From a checkpoint of a small transformer trained on Wikipedia.
Architecture: LayerNorm before each block, learned and rotary positions, no biases in attention or MLP, untied embeddings.
MLP neurons of a small language model. Each row is named by its layer, matrix (up: input weights) and neuron, and shows model dimensions 16-111. Each number is 500 + 40 x the weight over its row's rms, rounded and kept within 0 to 999. Numbers have three digits each.
After each neuron's rows, "fires on" lists the tokens most often at its 100 highest values on Wikipedia text that the model never trained on.

L6.up353:502452459508508532490496529457580562480445520537485515481434519495485406432564488455480476493536512488537512508513516533505544492509549589549484534550539567490576521481523443517482514499414500497500459495513513420491476481478412472514503497538473558543533556465473598504485470566539543519
fires on: "r", "h", "ran", "l", "ir", "an"

L3.up557:503498471538548513547523591439458537546544482558552471434456455500478514493440441431509564502498539506489421451533474514531439467527516586519469573469479501446455515504465493512455563429504538446514505443515446447528536538550507563521512506523492529537494531488541485455518531527456425508
fires on: "==", "bro", "===", "== ", "Bro", "December "

L8.up296:470515541528409481515496526544495498492512516468479541516524528434540567515444540456439507486466462542497532584535468531538505548401489534474478500560519549462493501502559485464493547525484535463510543420504488551511517539485465526511526522508535537546510570592513456538537497541384487498
fires on: "en", "or", "ti", "star", "our"

L6.up556:467515469475497480426479516460505496520480515435466446526498590524480503426521495540523503505525543498477513482495514440586549536402514529554483495533484544491516553488535460465525544475554529526517533441459454492426542511445493519389539507510512568522487462492453532491455469417531545524
fires on: "p", "k", "'"

L6.up110:454464482526509518560499494477540489490504483552458461486559503434480490487463512521452490567573470459461456548495451539568445497543540512469504535529493577464486451557530512495523513471497544522586463450496527471487471573421485452455465517483476595536491542475477511468509533479555523510
fires on: "e", "u", "or", "in"

L6.up155:498465559530490549448461491520456488534565559522518498453480510481471572428492382499488436573538471484548494489488488467490498523396563453464469468488494532480445539453532498500491516447532579513498429492492518567469533525522490526553501467405442534459584534483484501490513429524466432555
fires on: "ov", "v", "p", "4", "si"

L3.up582:514499485474495534466492495445452539468502428472499538545513467427562472467444501543546461498471555479488590473434497491522496554506438526587530519507537503556543439500561474564537488475493523569539472463497503519483495505569473546504475468483532498527465437500531491511503470546440552426
fires on: "ti", "trans", "F ", "P ", "pre", "tis"

L5.up189:555490510562495491470396544474502497522535492505478509482605504563509492468513467510452559491531490462538489502535443498499485496487521441494519540461529553460518533486538549478463485446498491510509492444504506517508501578465469523464477544478594472502451451462536529548544504428485545546
fires on: "ac", "Rev", "op", "sc", "enc", "vic"

L4.up248:526505542486464554530567467453483504450523474459502469445551436482482479481450522530493610492557454500513456527570549455451474505471589514487543459483484544455466575493526512421481476475520450526463483522504527438509445445555488510520510517542481605449497499482490503466481544463534542500
fires on: "that ", "be ", ": ", "been ", "and ", "which "

L3.up626:517440515500482492539487517500414464556503441491580513481551526536513514550506554432543439527491563474478545442509497531524461563539494452472467454455540482452505494481456477499486506521541462533489423539519488524589508542492368496522520514561516520506515500493574519510497513450419430516
fires on: "- ", "| ", "32", "38", "See "

L4.up482:494460474588567509500547536436509494560522462500504440539509481535495491457454510506501551470444517503494520520395497520492431430455506472553543445524449470548471465534504496442529523539465512458553530512585465468370506440514477504488449480484506503561526539452479521530529491539490448459
fires on: "pl", "-", "le", "0 "

L8.up196:533508496428484475505466597482510521459438475487435477469557498445506531505455548401478484558557481428579539543564522486531490494539462460450518547445539530464457434513506512527548526477469572509618468545452503471497487495528508496535514444505568541518541479510451511493458525511472467531
fires on: "es", "or", "u", "on", "ü", "ro"

L4.up69:557453489557521389606502565464534490497461551571586572458495553467479507543523548449485528545538494479544522491580452531473525458484511478505495545472512538478467532489494521495436480463484491536433522462472499534540474459494528521513498524505475528416484443462548525558493503449511424480
fires on: "om", "am", "um", "tim", "hum", "ym"

L5.up215:506542467526500489470515479512503485585479531427561483525519480485505491503485546538440499495525468570476560514438410461460548470453546465502480497542498446574438468526534485416474502520483538486552480539504452526487503467472537488471465494446510496547477492474517531506466538526479412456
fires on: "(", "-", "| ", "0 ", "|", "1 "

L3.up190:513541531461543555516481522485526493458500477541467562559483526498529464477464381511541527432454487503460518531452479482530429542566541469463532445521582501497416525501536448486498435552499538495465566493495522480452483531555595507516507455523537473525541510430524487409538468503474600524
fires on: "are ", "to ", "is ", "and ", "ra "

L6.up219:512493498479589508506507554489553446444500401616468470443553441515485491534451509440484502491460486570508448462529504506509511482462539531550441457562486554552521485500461502478473535442439489463492435492522521560456497515544473466496516561517519485480521481472518507449520516503435484499
fires on: "col", "sp", "Col", "wi", "rec", "inc"

L10.up308:490480432516507556505491503443608467504542551520581462484443540565452519508551504483525452527441493478483525519397460499512545483497529530626466468499529522446440550522510503474507517532482483439495492467518537509526457539560448558514477514506488570472520454451461498463436538503506412525
fires on: "an ", "′", "k", "p", "y"

L6.up533:539488466534526521471501529446435437498459455475530540522569476513489471541525467523502577564496535422564479479547502484491456530508506574624418523523443536479452478423514461453482532419468471492469465546532571530430506479543544524464476541442545479470475493585523497445485535448500523510
fires on: "il", "col", "dep", "Col", "bu", "enti"

L5.up524:445531478482528452499460510549585516525486493480507482506514604489416536483514539462518582546446513489525570499504524562422450401509463506492470494518567467475484490496486554498575516498515507473547551530498546524462447505545533522535471539460515460548453499492479531513476502499505555489
fires on: ". ", "li", "ac", "Ac", "dr", "). "

L6.up609:547486479454551573481491510491483464533512572536550585519473484495463457539479546492519515527445455491542496518508510554446498527562520507473503488513502532597455521557491522404470497525463527519540503455477522502514474469477484493443443441518545480513498499549514476473460496493500404410
fires on: ".", "le"

L4.up582:489525500425508523503472486494506485590467438443477550457409549479488465489447513584444479474490473503523518532562500523466516528499522519552526539533544539486551458478482534525520515411432529487539527494498472515505454505459355572533476517572406459526525532486499526454522466628552543514
fires on: "r", "\n\n", "di"

L10.up452:546417508593561516572439492512572520549531473451546559477491522437535535499494498451543506538558501463574500503475531508451474478432451528457437480477457475501498503485454548540572490458435505509514501494499465541506537430457504512510488560500555514461460492491541509502484578545548519466
fires on: "am", "y", "M", "om", "| "

L3.up137:480525526441462471607520501482484481429526465557444475439457494534561529479512475532510577438488508457436490584452539474522509472479495492532541505519538512484447555551506522501516505507498532571523488506540476505589419502546609573465511473513492527467479553482507520481481397421537549542
fires on: "or ", "in ", "are ", "and ", "to ", ": "

L6.up162:517526519414520530519443542435550461533483475456582493513507479490519545495494512536458516524516468539549526521548464525513506596546525515430511498505492474482482486450468533455482525461513449442492516515517522500477463491492473554537503576566430477510509555478511539478508519544498482455
fires on: "s", "r", "f", "st"

L8.up63:577483535441478494541525448550435494481486563466546568496448517419502530521441445535519525510518495566489510553544424505369497459536516507597460433466472474490503503522569424518492486497463464501533530555448487507515563514544507567462387510453548454502463516498473502511538447549460482483
fires on: "di", "le", "ar", "tri", "im", "li"

L3.up80:529462538454478494555505542483456534489488400510532487555527499493509466542510552485553557477429470465483549457449488551490540508516536508516512489431531480544517578547546478506493446515483498564483536464522489467492524530583593444498509532509526520493480485412568457359522520472469567541
fires on: "is ", "and ", "are ", "ove ", "ear "

L4.up17:510407531544559519528508511520518492533423508520516525533439545547495540550489446484552466448466507489478456520429496476474476464461504511525538518471560527553464502441473517497537504515418544525492495506469508519522481535519548533443515492514547510517513501420503507487465448517458426550
fires on: "y", "How", "ow"

L4.up300:530499491510540499471485442500553436502503484580503444409509479563519518564488456573597476512426520503586541496517470508494569467437505462546474485459575464444499510449490471529509550445496591541440488453529625450517469505508478482455552576511453502518550478503473543483478519473478535535
fires on: "p"

L8.up22:530535519519494463530466448552465531582464495515486476471546546534563519536508427599546562542505529518513462502540499447516577439521502462532508510483536504500495478473510500561458522481443505527449503440514467478456500433497525470497526554527441501464451498437517546506523501492566541489
fires on: "b", "R", "p", "B"

L6.up381:554496479513492433526486441508510425533455483451511483468524499503497558455501428608552486498525498511555432451551509429530506476517465463522527515520510489468494448480470460509616535476511642467508527483495453525527543488436430496467533523544573503530503516459496566427477444466543485545
fires on: "P", "p"

L6.up33:545474574501469484525490500471484532476473556439550500442522456547536462515449565483517556559462451540428558522475495536486505527432525510510476497469544533455566503456461487485489492541401423475549503562510473507518481567459471487513505549524488404488498469556495498482495468488509590575
fires on: "ent", "ard", "ter"

L6.up465:427448590483439601485543449437491480519501494449461524471507491504517588506421512475455461485515512538503530501490502466491546485471544478502492438467514428495404540533495497465556524549471567466453520542533414490565496505536451608581443473457499537434523520533535531455560495527546510548
fires on: ", ", "| ", "ers ", "were "

L3.up289:481468523509421502547480451496475455541475522440554531599541532482479529533421516467465603517478466555503467472491594515434558440484531570458480457510526529475450565476473564457508512526530461486457536464509477397524467478554563488543510423504474534511509521433526494475533509518513491450
fires on: "other ", "| ", ", ", "of ", "South ", "by"

L3.up44:530526521472520488568477553525501449504547547546517523407476491487501469536407510535542464489457417506608457537528509521474495455549509537528524561488523596534480501546540501508561444505551493459546486505490541437546541487490490540489447545414469463520475476564542516461477539539477493525
fires on: ".", "ak", "-", "0"

L4.up112:471468520557525506472467508488467498506503558482457545553481402448572457547471503516475502513465504530518453535569437452463532509479490439514592521484457564487531489432546501480497528517516497521513464511475539574539470491544515536494450517499568431488497509541535550514524566480482583455
fires on: "op", "pre", "At", "vic", "dis", "Pre"

L5.up32:504490551447480471525479480484439493559447556531497455436558531550521486575450451444540446493515512483503500496547535490485469523451526519562482499496501432493362494463480476515541513492529504549536435540520536443540535509483498490491476540527468596541491506489427569480498560415443433582
fires on: "; ", "- ", "— "

L10.up307:578474493544520526519404529515494521505513463524510557502543533549441502524470553452448493401562475518554496484523506489525524462509481529519470502491504499516532469486525522465496556512454461524437479475480491470554499437492481512490441479479512553462444458561460511511469512513413537568
fires on: "sc", "ever", "x", "op", "St"

L3.up24:482438463449482417532472504519551554493463490483518569482483459493598469579513539462513511509498502456414534508526515559575467511518405515466487525495561559510509512522412497483540505564476453507497477517553430541555527495563431452526430534473513491458452432528489552475519502517477507583
fires on: "air", "of ", "ter", "all ", "on "

L8.up23:504529563540484533458571479502503586516422501531473540479493482547502457538483469520475484554458473486445544530483459552497570478411530487537490449572484555525403503484492445454558487508499476498545509538493476477465526375485438464536514451496472536534455508456500508497477483478466444494
fires on: ".", "is", "0", "i", "o", "s"

L5.up95:493509457500635572483421526473517450501471440468539508486562520469510481560456482539528498518505442485460464397556513513510473552538514441440470553517467477536433482552486532505445507504456455532455528579553500482524512478547503464504523568594535486517444469574505547483455513494486471513
fires on: "H", "ash", "oh", "| ", "sh"

L6.up286:544534524521437501525525521412542462467492516480509486494593531497458528439477461477490552542552534523523478538480470472543526487506522477569533516436600563534485483444501559526575538532462414517507436504554501468569412479434513549495485522519523509504443460429456428528527475544528509557
fires on: "y", "pr", "l", "se", "Pr"

L5.up258:463400532500431456500607450577537488542497501523445472505459507469524476565467532496468594456480540568495496492482560485454527520492526502428523467484506547493404546517464448476525481448496452491478528518456470545539477541503513460506567467510496602478493517539505468450476492466554544519
fires on: "and ", ", "

L3.up228:533452479525537469423498541448520489549557559464539530428488449477461462577463512446513476533501579509478505499548469485517546501500497502473468579574531533440486473533505441598489460516492472506475518502478362494516555494492572523450545517516544511537584487515519455492512497451485502424
fires on: "au", "comp", "bro", "Bro", "time "

L8.up281:577519529483544482522507469534508518526549587453510515509455443500486537538499514500533468517506526547594597500473442496398502551565438518516474508416500517517510480464527474515475471429471525490474489459433486524528580489488461532460473490452449508472551525470444518447520498494528467530
fires on: "em", "im", "di", "Em", "his "

L3.up66:590442472503462492499507536523473538537547530519572506478507568533502531585484502503514466456580507469501512456555440539489501501429506447465485501484554459447487543449484495502495528544510516560552396559506521454501561539465444534485456532485422499535456453523520568505436491432536486534
fires on: "| ", "; "

L6.up522:468449580519509475499427539500498578536513485499444474479557558494464552502482520523422529515507592449583519515497509513483446488558496502462512518485513516542549510464521525520525599497504477555502491541456498549389537503494511507447494548476437493574509485516467545496521485444434457457
fires on: "I", "li", "ab", "enti", "ac"